{
  "head_dim": 64,
  "norm_place": "pre",
  "qk_norm": true,
  "parallel_block": false,
  "init": "uniform",
  "init_std_up": 0.0346,
  "beta1": 0.95,
  "schedule": "wsd",
  "batch_tokens": 32768
}
MLP neurons of a small language model. Each row is named by its layer, matrix (gate and up: input weights; down: output weights) and neuron, and shows model dimensions 128-255. Each number is 500 + 40 x the weight over its row's rms, rounded and kept within 0 to 999. Numbers have three digits each. A neuron's up and down rows have the sign that makes its largest values positive.
After each neuron's rows is what it responds to, as a language model described it from the Wikipedia text at the highest values.

L5.gate134:503509409512519511529448478552511551439492547477531502469442487473510494506451485539523535591491435575461473454551481503519489470487476485514537527508515502546583483515512485500515521569518474548505489585570442428567446396451403561472486548540535421481439558496410546440494565490461563481530500468498514521481469483441486559505476441553420482560474472541537487517409546482507503504490
L5.up134:498498499442505468526457523474443497390494552528501505472440423476436490454457489478543510574551447475501457518501474552469519496399489505514545563509516496511540541546414550467460487497506535507532528503525507503547505443466463539532540549522522533468446491504434522560473507514491481549531523496546498458483511492480555590510549490520484461519525468446535491532532518462526481417520
L5.down134:519534476525523527450515529525524488452538570440478527521533585529522532479508460461451476526511511625512491453480510549477483460555464537505449507464522445509506444478572447445514563504471517486442501489444489455482466522515540527582480538507506488493535485511426500520545524534503516519512499404457461495512516442524518475506502531524497450534498495450585485438487434516527549494540
The x after a capital E in capitalized Ex- words (Explorer, Executive, Expedition), plus lowercase ex/em/ac openings and "as" after verbs.

L5.gate494:466509464508452477492477536494520574454561542529476490525523475506565535517440456545510480544552492533484414497555502526554498548457579497549546432577513510530430505517473553505519553567487470479416565538494504496436473479466474583491538514588537555561474540559492519524469512511559494516532397523566444476497484536563513503571469486484460551529527545516569513453487412560537500463534
L5.up494:509455497450470451472479510497518513528527489554520459473507480553525553501427460476540528557561508550451473503423524504505508503491511504475496404521514516529463550487493559464570488576447466464496523548457530417409508529443474556546575486541597502600491521505509490537491449511446483508515409484609494487574429504549497438574491540447506525490481558481559543457456476577525545472482
L5.down494:540445545488494494524470485486520445524479437494470564463400509578515499532536484522506479449512523526555574461490523545464529530458475537445531532490503497462602464508483451438464550515495532509567468532510579524496501552505444526524451482458491492544517505470512428505462485464518593513473558466527623494501467484504502458391525431488511504495477521461471517407430488467475528434490
Second word-piece right after a one- or two-letter word start, especially K- names (Krystal, Krasinski, Konami) and common words (w-ould, g-rid).

L5.gate394:476547540513454524527479481511470541437421559482495441510489486556550528509442522577493493501487454425531458523506445531486476504524509552500590453518453544577477540551470560482514490523490539531424579504465480462495531509503405519512547506484509488502547485489442517492570509498529597493476493490486456467475485499566439510545505430386502512513432470498552533543499487512522466479493
L5.up394:573546518572458490535515538435555585530478516501460455532436529507532514574477468527447453523525477507495497513524548530476548458444493534527494601575534512498447582491508442500566471535552497511527484575455558517518477553524539513484488534516485560528491492490517468450476480511500527549501450479547442490470501481541549498488476477483478570522509484494460545544548492462470501463484
L5.down394:482445499478459416498511477468477557424481421443458445484470485538471438530525530603489539469523498487456484492470509595429494469490445473493507508500427479467458501472499536501501627510535476450512495547483556477477492479467460473550493471452525534496504573534475469487463531494489522444519552482551436486443487510533537501501462456522594489477427498463525461544533523417521484476570
Second word piece, usually a- plus consonant, right after a capital first letter in split words: B+ac(ău), B+at(man), Car(diff), T+am(il).

L4.gate372:409457474437554491444538453485497502572506499491438467419504525493538527503472463494473495536520510468463496553441522488497491504472516527480527502443567481536476522553428486485474593553512457536517541533460499504396504497402507479482448503486466501552508563561500469468499547514536478470454459455451500539546473511477503510544541494544462512475436459571501533520520494407463440419544
L4.up372:496526577545521478541526466509457480549485508523448506505513539564474501482554464508514457516504465509484397483450477510535469509526505510472486521415513439488518509561474487484527502543460527543574539514495495444534459562498412477561487520567502483546513504521478516432568521532455467521508493456528514517540479512509472587503500506441568503517459556603480541531526461506430487482516
L4.down372:545518454461484474481422503466451545451536461535522478452508500447566514518491564479521477463469407508467515526535510575489497512466513459415508491525467548575516508461461483534561579532572462444467540497485497480527603427459488561488572451465497469499495494531469486550529460436539468387457503534502501516452509498481538512527501483468560483524528469508504465509519541498522583493477
Inflectional endings closing a verb split into pieces, mostly before a preposition or object, as in went on, goes on, going unselected, consisted of.

L4.gate276:556543570448452467519559470508510536496517529519482544470497479511595470446449551491522469517520440484490520462459547473501616493479461573494511508453497430453578555502500473540464473531494535438491625551523543516568421511511502538458515480476532459492466508499463522536548516505427508574527508485452503496544492499553473502443529526402555426544552525529507551490496527519500440539481
L4.up276:459413486440487515500473512466452555467510451515511497468517492534567468472494435422532541506522475503499450534472472506512526576483377470505486472575453508497551490518468430447481446531469541451471533519482496552544475488505623494471556533503512491503561452529515442466510497476496477513542504498564478520492528447476557476465517469445557475483583467513473524573498559513457496494478
L4.down276:460489537489483487536538506552485466484524527445442506501470534495432538527512442527403493539419507453557454487477430501514415515557489460551512510548565556508438505503575551486509514512541508494464441486436503525458497557534423504601490508479464525506526468531589537524397542602475531470468512541517515559413476545474472480564423525533460570467441536495526496509431461524529472557535
Word pieces that continue a word begun by one or two letters, mostly names (J-ake, B-row-n, H-ou-ston), plus table-cell pipe separators.

L5.gate334:513511512498486468554501517537470439419483429509476481448555546518546414550503448489472531507559547554476432485434472517475447587507537559486466473427524505441534471484481457497394410518584491514523463457462505534538433479550460507481523489606608517548483471454476520478483457548505515473565441430509403524522534479504439510509501527410525523409491530516542530603523501522577531474487
L5.up334:577498543458510527547467595542434482430495483469439481470550517493516433577528458530469502435462492503484483538467432536523472548509502518524522436458521507506496526476490495474491452494481500579450472455431500483520450420529533558457502442472563441527527531429480453491449414511486536484518512482511446444495475482469433466533487531469522530448456455508483505505501566505553450488573
L5.down334:512566542431505506485522487537508513491527505505542492463418478507449537540516517522484432484445474514455546533516475432508529492479498509468525448477480494549473483572539448463490420503427522529510515468511499516486528556396494540506531443509494467447448456467529538540517433491498530492506516458476506474481527454565421459503529513502492480523448499492500567475532569507471531501539
Articles, possessives and 's (the, a, their, his) that open a noun phrase, often after "is/was" in encyclopedic definitions, e.g. "is the second", "played their home".

L6.gate504:496524499501546538552529574516553531475572496505514524438494508510527475529563556541445423514535503502469498515522493441459507514479530495510444470505400472490493477534547498481408433480579475503528495564527552472509563474473563529531442570466520463454468520605515504517441520578546514514510520475518544504506499506451517470573476503537501504553490527549622558465448510531509547425458
L6.up504:519475534479555515558535568482519526436495484547464463453509539518499507489561510456528478487513419502501496480496453482518462522516463570512528499462471509497528474479548476487450481509467502462542463499524490512515586502513547544504494461428523512387553522506485488500533472577571523516460578523438538535476475518371506515471501596534501499541494585484571524476395532444524548457383
L6.down504:537480465547562493495573539466465489516454479594449515479549500508483549566443514474488527490505538501491556548418514486473491397479516469508499514568518496477521524494554485504561417496477521497494509446463464519526510525489578514558551489486521513478528492529457528466496433488524486525487492498544500476484488471446516547479583524503497478489552488507560504499430544512500479488471
Function words and word endings just before a following noun phrase, mostly "as", "and", "is", "even", "then", e.g. "ev-en some Mudar", "as Ivan Drago", "and grand vizier".

L4.gate448:543478477493532476497462541530512467499491526479570524445469467474547521528500478530535558500494530465546548527570517484457496528454506509492493512474588492402513492529430463493409457537539521544453538507552588446483508462539537500475531491581482458560433554603504532565438513521533572496503474493530507463472491539530518523519466490471452517440424540525488563574482493550552552469504
L4.up448:508426449507500514469471512503497454479485508475494494489431471446543512490603499506490501429482571455565458548584461499497497465457524517492571480461539543493517496474505564501449478567558499444480582531549618486567582559528497573495521501510446525589463497531472469558462455448543478484475537540468528486511476529510467483439546524498450485516451517504525452541503420476508591479472
L4.down448:505466521497567509491491457487524464414502497523493483452501465456519469513568454513466460451523488469506524560593497486399475465465507574452468488532484475445466508463544505503473469475532470483550528478546520495478534448476533526524547492508472522509489506521469452521540468469453471482540511530554508528574504531489477524523514449492423509517541533526531536548509506527493521464520
Function tokens right after a completed noun phrase in mid-sentence prose: commas, which, and, who, the, introducing appositives or relative clauses (e.g. "Alpha Gang, which", "plumes and").

L5.gate230:480488486471539548532461517495484435485492517483544555524467460474522481505528481575468504449529537483508476500571507473434462517467568531511511518460522491475501544553475483459420423464553516508459533462589596431510497480550521535438526477530450557542441539532481513542476525481550496505529484515571454436557519561481456499470528478496403505459518542494458488523501512574442571422479
L5.up230:525468459510514511508487497505524461503467538487513489459462463504511541521555455548545469451542509465519507512575501487475415469512540505490529585505528535487544529482520528475440482456573546480492535482479584439517552477565509554494531506517474459544438575548464517567488528428504419457505487546605532533504454561495475548510526508539407500505519545530484551585521391516511546480492
L5.down230:472506551492506501445457439524530472497489541514488417498501477487524498445533427525470523455536446507543550489491417498437479487481516577495503514521518498450512506466551498487498418514538486449557510439557569465466529492540500484493530535555491490528452491544495473554500469475496490460493591516540531518510499544571493505498458483500486471481539510449522521566521486538499506535495
Tokens that close a unit: line breaks ending table rows after a pipe, and closing parentheses, quotes or periods after names or terms, as in FIDAL) or Vladimirescu.

L4.gate208:517471528491487497475496507490538567421478487427523518490536535478560479536507521562477530465473532512511515457503528491448541564510449490478495522512471477454462503510542433484534475512513444540543491502492511486571548453474505434503476528465450535506505406541582473502520496571463493483450499494518548478432445492591543514526542550431567540463429522517500517566507481472459482474577
L4.up208:495513420468464461521459507542488521484536491437507488478496520533516438540499454524608507526540469491485444515491434493477505560560433480461405452593535486457494453583520478553482497458495571489474463490536519503450540487461525450577488512476503510522516481477449443501517481469527502509498473524573550476452500551551562513490539512535535477462499547517498555516438512584520544493558
L4.down208:503513535464542564531445441491529521489539481501518408467516497560478490513508407588481507552500524472485551523528538530512527428440512478506480436480432512545515461489526514501489534441461488504480488512497570490433467491491441446455576500512508540488523444492446604565494446448502490505451565498511420482499479463395511425581479496501520504427428517487549513518542540546496560468422
Fires mostly on a year's last digit, often inside parenthesized ranges (2010–201|2, 1943–202|2, born 199|8); also on word endings like year|s, Up|on, and clause-joining and.

L4.gate290:464447512546512485536486516549508526567543453491478565461505478479478505456527504513469513477444578463547439552427499502502499507464454520516551526513512419473458554569487519503482504527566543508450572535512504534508497450400464483506471512383567506442568528457467474459459491526555510469413504413513457525488531549493465571474495501443555559458450475519492527497460469461468492461498
L4.up290:555497463529469517549540444518481572511464574451452521427486468536462427491430488565578552493519535477567507505482485491575506511571518520531567551501501560486470517426560554529464507519540574578514502533499532503496480478481419490486526453496536395500487506451483477502490518500534529549528501501564489519568440493520564412541459537552511557542518505471463507564430444407494504509509
L4.down290:541485526466493453541521495526455534550486511419551435501549515479469505515507435424434532504537541414536506475537481451439475402453489471471518554526431501473500460553501527474514520555471521538524490490476521488522549506462415453455505551496480443444550473427461520511548550497491540513501453474513543550515502458558523468495453570483455532480469478467461492555430516521492530527511
Final pieces that complete a word split into fragments, mostly -ing (Sw-ing, vot-ing, cas-ing), plus -s/-ous endings and pipe separators in election/sports tables.

L6.gate141:476429530542483567519478509537492464491440485475452497456532530487527496507532509563530436516494507511485572452504454466498495518451552512499510459480459478541489442530543519460505473490524526605470529471531572467515550424529482499413475534512515467446479435570475525542538517553523513480488482468415446441507526457536546486495484498501469488475554533538506459547488526474575531486482
L6.up141:462413477537438563481458479529476472477482453436451551473546450496518518529537449575480431516464546531511495471487412453506493444462511499488548452508532513506460445522508547497520469509544519513515542554466497491524585426569507513419486525457522501504534487479475455565600514515474539438456525468433439444460529483529514531439557565568463577515580529524500411477478486506563519570388
L6.down141:527504471501458491491511505433440438507548473570454542483474504508537564562492513491471552561472505491554478484451485478565511514509538468500568499452496481516483515467462481505487496474452469502471517532494478487521461545500513490443510464464529518450496461479588503512489474454468549505474460514482484495475510538460464523456570475529468507503522482452511486467488487514480498480549
Fires on the last token of ordinals and number words modifying a following noun, like first, third, second, eleven, few, and two-year hyphens.

L5.gate400:521511515504460560543404508450458523548477497482473506420516612458489482556498518474466411532496553463514541569558491472463452478485472477515549527459499421531451523515567485573518470573496438547455518502501545466496504460509505442465499554480505506528487452461502568478472470563482539504533444437499407441472473509598509515505522526430444480489498483521440510443509499487533496414470
L5.up400:497480468478489468617516542452427534528494530477465557495487558514464509510518420525548492434513547475581470583533493467432517472471530510513560488508538529548423522494537504602535493534538518495518532554459597468538543491468480566431493580452490485498499493468464578537466488532512501547457474525485559505484502473539461588477497480533428512513490511532513520461485434474525442495521
L5.down400:506499572480535464475528493502489518530500509483462434525453474491497478513473541491541494505510414529492538497538447445476508454484486487575530514471505518528473495477488598449508480491518528519503446486492503451516511462536514499527561486465491473510537494476466509518484487504464501466466465546444512514497499528501496535515470485546421445520497504464530448478511538485459456475466
Possessives and other noun-phrase determiners or modifiers, just before the noun or its adjective: their, its, his, the, the 's after an apostrophe, adjective endings like -ical.

L4.gate423:519500563444481458496473533490502553514513454520453540510476512437478540463498507516498445578522438489470490510519482424443495601473547464486484530514545536587571459585503441559484503525541418561470464461512516428523479459490506465459482474474550556457495473483474585482544487564511503519466553498505479442469526499477513478578500425515489503516461474485553537458560525557541519426541
L4.up423:488505425433557472502429441508473504486530475508577521431518480433437497551485562500465530491508474505436517525560489464413467537496491484453456411502537424543555482598473502506558470587520478585558492475490568476463559430496467504530532468420555467483516491465460521478471522499513501544469520509515465476562486544522519473578495430502524455472474480415543462448523480548578605516518
L4.down423:539502506488491479443416488464518463469499523469478485513424557534497398537540518490433510449553493458525517550485492493572477428537584487535508492550451448512439501497536490493468465509495569425565447495452485452534500511546478487545536557563511515553486505534523491476429513513528424482491466533584475571490534474523541509501506526490520495460522509505453486529461480519501495501466
Word-final pieces that complete a verb or possessive about to take an object, such as receiv-ed, us-ing, includ-ing, foc-used, 's, with.

L6.gate441:507506454575496502547498482462465554432524509501502513505548524505538517510518545503497512526461508607451479464560511491468533454509520530496490465432507516531482535520437504465482457552484431558485487630539496493594546468454485504501552471516530492543575535507481522497444441524524532450496450420498508435453535469539521485502487472435461536470483463452496485557453525529514526459513
L6.up441:472486497494525519498524435489464516536451578542485472489562512507458514438575513474452472525473518508433548457502493586523446487550532522576511522459515533580512560449539575522493503477493450480507483480452453411563537500480575430512524499449436488550566527446538541517507467578572519419464504492452458499529510494436545545500541523481490583490424475453473445537445434505492568467416
L6.down441:552535421492554501518574476517478534494401480529405518504435483406468536566513447515423529528466502466491523540490499474456472472475482447457560466552485539500537579505487593495511464464545505484478442451479433542456482487497548475502522475490436519484569503487481547506545478526484537489474503523491470510517535462460463496514454521509487543490553470501479513549515446511546458522474
Final word-piece of a main verb, usually an inflection like -ed, -ing, -es, in narrative prose just before its object or complement: giv|ing, allow|ed, writ|es.

L5.gate120:521445478515463434503519486569544523592482539479482562464539494543497507537539527496454478482572521486554476512523550510481515525424480476483537492538446401514375485546407568515506420467487527504498521520476623546526552473522499518542533501440512550467478539473436526535493540488601522455516459505483496490528583432462549570517459548444529556521507512465508462518496526516488508535473
L5.up120:429468533497460528474550473413478490531500455490453494565511503513552492508472484446585492520436495490550520488465439506464484445460534512529548414486541508528525533476534493411584535527524488453424481519547508471490475494422485505574521495412489517480591475511510549497495456412427524518473456509483560453508480421522488492467465509504446534468514455491504572494487477476489439586438
L5.down120:470505493531540539501488504512488434521483517511523465442591429508508474523532476516476455457491469454503487459499490459506465560485489461494509462567518545551500511517497490579430480435518496496504526510510528492511520472418517458518507531477556459446520495501478551420483501394478404476445583381472559472465481540502422540550534508482516530524436450493524520508539465487462549459507
Middle or final pieces of words the tokenizer split into fragments, such as so-on, homeown-ers, bro-ther, or K-ri-sten and Herz-eg-ovina in names.

L6.gate146:510486504500530478550524518532508515424479557531459518499444496486559488466435494534500446438473529511538472483458482472536501489519496506490444486476434497504521475521563527481472483521486512479457478565498561459482470472453501478496523567546485541505513463627454506459518535514511451509585482471467495492468462482556466470523396464435526523491469535559521498496492454501529483555546
L6.up146:499573583488473471462474486504568512471493589456476497541536477543474497476429502552462548524505466512422466447465451508492497500440523531481517472495491523507412481536499483464570530574544572412438441505387485442539527520526450529424464466466528493535453425485483548466482501521524460482527493515507514424444485503539475480546430516515496496584473480565496494450520515538546455557499
L6.down146:470532522532474460491560521560481502476504507523498483534517519472467534480514540524530435497491563548482498450405539490392440557471391532479498502473436444480423474488554510482483529536489473511493511553471498496508499562526546516570444586503583507525490442591469463557464503434501492439507497434474569442542473554483473487430492553509507471408469477479479486505513530492499498427524
Short vowel-led pieces such as el, ar, ay, it right after a word's first letter, mostly in proper names (Belfast, Barbour, Taylor), sometimes in common words (field, orbit).

L5.gate455:546516501464463535504421522484485573505487544513497537483476560508528537565484415507525478559472486513549478543513441477483521577509543467560519436510557484553491461546548529513419499558477443606475531527570521448554579465504451436548517520460472474521537493504503538532492464507494527486486486461522467509468465500599434523545526542450435492465444499506520496486478481546479537406535
L5.up455:465497524416463427524497488524471499512490480498497483492529539501522539545515590475522484506450441566488474482505465483499554521500505497466494470444489495474539510531508483512437457558488417594490494514530521483506547491564433468508627463450603489443481408516474587475560473524506514460499477481492418518495526464505536481408561543446435533451486472505486489494429502550468505463492
L5.down455:590495591445519510504473561470471469533510520522515502488480537441484505580486543461523514448502432504496444565535426436529414476503573509496527463505545566545415459541532480510499484483553522533501472505480511467493510533503485458480505444568465460534496505516550494432495477468447517489535514521549486494463506490545509485553502477486531518506506508533505520429553511510524568533482
Final piece of a determiner, ordinal, year or adjective that directly precedes its noun, e.g. 2003 album, third single, first birthday.

L6.gate163:531470495523459494517489512532476558482544525493472451510507505485544510495495530507518474448512567484550544562493465458479543471437506436566500451468576562461432508492453568526484456511504524523502517526521516519496541439394488494456485511457480584535531500541548524510480433502504536432511492436581489514549526588559472522474528550519543484465491545544494448554593512541466535518520
L6.up163:568495549557539508499507470507555473535568471490482470536502494394517546472440454519482559632457514512524492480478453479524478468467524497467511496415490469528434454620511559424512507521458436567431536508529509575493438469509457473528447501475552535546537509489503508518477517458506580538524463476472446557529482488580439499473514460470561502509505460518525544436521457505537451490509
L6.down163:455550460508460488561560522550447543548438489446441509460491536508563442414475516450517517465554491496543472494444472482526531522511526537540441507471499588523557474527447523600531544536536506435495486479533452533489555495543514568465567480490513503480410543512558493471567489424576445485500514482423529539533493558482604462481478539572469557446475493537484465517532503557477504568525
Word-ending pieces that finish a word begun by an earlier token, above all play+ed/ing/s in sports biographies ("He played as a striker"), plus name pieces like Macc+ab+i, Is+ab+ela.

L6.gate430:528577545441496512520507532539468429458519559430507519451411514446564454523506507483525478574459481471535490548524444485499527473517507531519444457483490460449519480508451491462593542461493541406460549499518526527511449516497512595528498524512426474543461453450505522501451520504448512491510450491411394454516520520476457465536525507491445463409491544487541502523507521526469487542472
L6.up430:533537549522529503512506557543495500518497588500515468502542484503475572484593547445411553494438483548491492470470468534462475485483464555476462471531372527514498442526529496426532484498505529480424519475427485506495442539439573512520531500496445500469492472528469462552472522489470491442529581473463490439518512441478530496550480478544502484581502520523534446545478472459510512466530
L6.down430:500496522416521519503486525445517511542460540570482505545464485556447501485486476439501432485468458473475562506422472481547519536481523539444543483478575489467515564467552442514459478466444463462495500476464476505534557498499473543399448400438518476487492483466489458471440557480523537527539462524494578504507535567427522476473501535548445519532511435439461497464464504518534480535566
Short non-initial pieces inside words split into several tokens, often plural or inner syllables, e.g. Indon-es-ia, E-ur-ope, fed-er-al, rem-ain-s.

L4.gate443:490523520493490561474500482524452395455523493526463501580426522441444516533480564494530494536488491506432478524461519359531483561509537597498506480406508518529458531475497457524549459565524500529484519462520536557478536454494484545502506491479503515529520499517501531461500528507519514517536506467472464529493525602441552532502471463457421499518514488475564461496458590491504499569513
L4.up443:516508537567526541490523548476417444513510534516500579480494499514381492613513579455516501442468482487452532520514483433572407570579525531466523586470506441487432500444515440496523451519421478526523487418469501543515456530532503517475462458497458536494489530476489523458567520521556470428538540542453552494482538462485510555478428459494519526546496564546528545455479499505533517496523
L4.down443:450479498490485552517448576483507495506469550511394509470459491517553450455584464560499483525475494522538467459503551556504514513415535450492517438578586550491505513511467572481486475520470516470488396548539479449448512533494470517458587498471516554493453532511467422537484500451549440498511450461468528485513490491424507427476564542504504527428473490483479489556545535480513450535513
Final word pieces completing a word, mostly -es or -er (species, services, manager, cancer), plus the, an American after "is" in lead sentences.

L6.gate255:514518475512512499538443507481504524486524539489488433531502488510537473556499508474510486515546475502484495518538470524429441491491471502523522502548486490455531495407445503500436532478514521494489514510451629483474507468480466469456530523545541504565511454456477550470491463489542506474496401456547541492588460472477496515573486446459413542423396543539526473468518497507496502516526
L6.up255:485532474530523501455451516542517475555403536437518505567497523485462477572554484471463454481517487506496511442527469534524493466482504500478553500572475585483443478537518532497518514472558491517479459413465559449564520440507549521481474525535466505451533513513489481510572469483576510530467484531497573464511476427468490473619424523481476517537473577442577550459535479517496571495533
L6.down255:530444418470540513463460551484495501514517532462450523548436492531455510526537523546496549539475534523517483447486515384500517438469485561476557538515510466477478525504428562524516497515509482493539499508480526474517508517505510452498519545503521528493502527462442453488503522469559495570527497482558523501456400496454465522543490486470518470528525544460530503532511498495509522542504
Final suffix pieces that complete a multi-token word, mostly passive participles and plurals, just before a preposition: repell-ed by, us-ed for, approach-es to.

L4.gate508:560561447501482523562507513508516520462475461507447555447531495504543462578502542512481477436495463551445512475528558505491436602518513532589498498477501452504464501547529515498442458549536482567483516490473541450541505502432488552420520507532546506533476463523441453535527480529500485463487497509539496465583493540502543528545510469492478530503541546512553518516545569563541578465505
L4.up508:520537478448518463520493497569554514554503552533537509490474541498439460549463533472421517470478497501509501533533512477492448494538539474511508527575499488570450446458542556471495496531543491578562497536528521462521501550455542557502527516545432500477432528477479474526474496536461483435499466522589538525567472569465575529523522476472510541591521527534529492455534421563537570548429
L4.down508:473429566540487498535444482471520458544556554470492523518490521509383509541503481491451415484490433495528472493509488467549501444511469452453563568496558504470466502492493536516548475472434457555564481529471506494645517558496541508439550510555474538492467501486555570527457536522504496498552592486575558535576518492452558503511559519536516449538561511443525474434447492481495439526485
Two groups: a lone "p" piece opening a word (p-opulation, p-sychiatry, p-ainted, p-riest), and "as" introducing a role (began his career as, hired as).

L4.gate509:473503415534492548526501469480534553462515523455530531552486488552511433549421507592406590540533470495486447540548464578472522521419448511491510431519530446563494481563480473573473513451506447493438542508545503443459556471472427504504501523455468508524440446574479533494519494455505476550554537533499552508533502520496445418554430530521405485507397558443488439491490523478564541512533
L4.up509:584526496492513458554463500531415521434429518573480500537585526540487464467523495579485498472511540550542453509548511507520497532489522501525513516454449450513545540527548517537509549487509495561483516514486514568423488478533512497448541474476505483469604431547482504496516440538454416501473556472562485446550509574490552455509497469481437465522559485507446489500520515482492547486437
L4.down509:474518487550435488489446385637429531467521495528531475546478578482412426488485468511446551455496514467464524522482500491527564444489499535420559514482471509498469544451557443473456512526478592527508501487453517494564515421494501527529593500558547450543425491550451468539503524496473516444513533561472480458548525484509522472537449502510434564459469533444509581521507467457488545553500
Middle or near-final pieces of words split into several tokens, such as the r in Ferry, tim in time, for in performances, ar in farmer.

L4.gate269:574464485465501453503481543439607485467528543473501521469501584480514496552539486574496538441531481508554493470557503497485545512496537501530520494517504491516543474558549470482463545507554445517445542518450504446468459478603478565466443492517536435581517360536555535475521535508455481512527405500449515465516526412544497512453452485540408491485589528495476439418516497449522472401452
L4.up269:529497498470516466493457578473543468503565506483558483388433417564574500497491509550509550446558561431444531532589489391491491448503485506532481444498534500540502523521465474504577494482457449607551486539487457442478496499482469546461514540475462520516559475480523553468576502579464541476495413482488438515433482514569495548518496524546464488466517535532498496509582450450522497519516
L4.down269:584458525481477463491506545451448538504548543447517500544501508496524538500570470534529472536440480479472533482531433556495446514469499481514529437550378496538561441552490544543452541457513450609520545494465533475500531480516487487506445452575580446485543428520499485465472533465495553440517530466508471491441515524487412448525532555445449507399477470526510500493569548498496533484503
Final piece of an article, number, ordinal or quantifier just before its noun, e.g. a, six, next, second, few, also hyphens in three-year.

L5.gate71:578527489443491569540450505476484564479520527493495527459505462434441508457521533458554474537459552540493498492524487509458479548508516469512491441495521470514535505485546478565523472469523519509467578494544543559490462542476478531475439515572475512512506435544506525538529495561523534452522469477523495492480559509473460466523452482486492455413458470512475455488392555600541574532478
L5.up71:481572427496530516474565482546497554499463491549455462515457464456471543451506454517561501532479526408549507536490568525457499521505509520524499505479589554516485487506524548529484449512539588458473519520423517520507503476468434528504567520586418546478460454550439527495485531520545516495452515440487402479500507513551522477542525501523555544433495464442522597443481561582544467510464
L5.down71:426525522534552534476499488441517541539468530462519452586543507470481432400571531446429478435482518484523536480484505554513541442553480506528534557538468447518547472538539512434513505512561483462470536556458503490571521464494536492531563555498505512473518520476474441438510595531494465516514539531459494543595466493512533588429550399505442475556512508473490521493451485466522454552530
Short word-piece tokens inside a split common word, often after one letter, such as M-us-ic, Te-am, acqu-it-ted, B-om-bay.

L5.gate465:580455477486454425490557504521458513530456499534543619515477476522565440498495486565450519461552537464581467533491527585527536501475439496481493470481447465444465539600485510493483462439548499574504525547554539504456463465466573491486471460602460504492476422495467470471502439481406476476561527511530537459471473490530502517467439495509493425534533535429394524527489452516492502509567
L5.up465:494505417452405505527477538559483486539493531508495477518396487518596445460491500528496535457513448507546477488512482586459550442466489500508554468492453406562529496545532487528512543458517498464525559530480557427444507470504533489483531551534523481542485494375442476521495455428465576506469502477527583479536425496477540481526508464561485471537496595533467500469454402439622462500520
L5.down465:466447534461588554539588541443571566420511431525532486445445541516539484506469483475514552467483416461503562550508478495465480492470447515455441480525488569565544505528495489555535532480470577506474531508442580428523503503428528523443541573491472483465492548599465472527440439505521531441477500397430488430538512499494508491454487449480598556437466554449488575508506479507500612431520
Token right before a main verb: subject pronouns (he, she, they, it), relatives (who, that), end of a subject name, or since/once/also.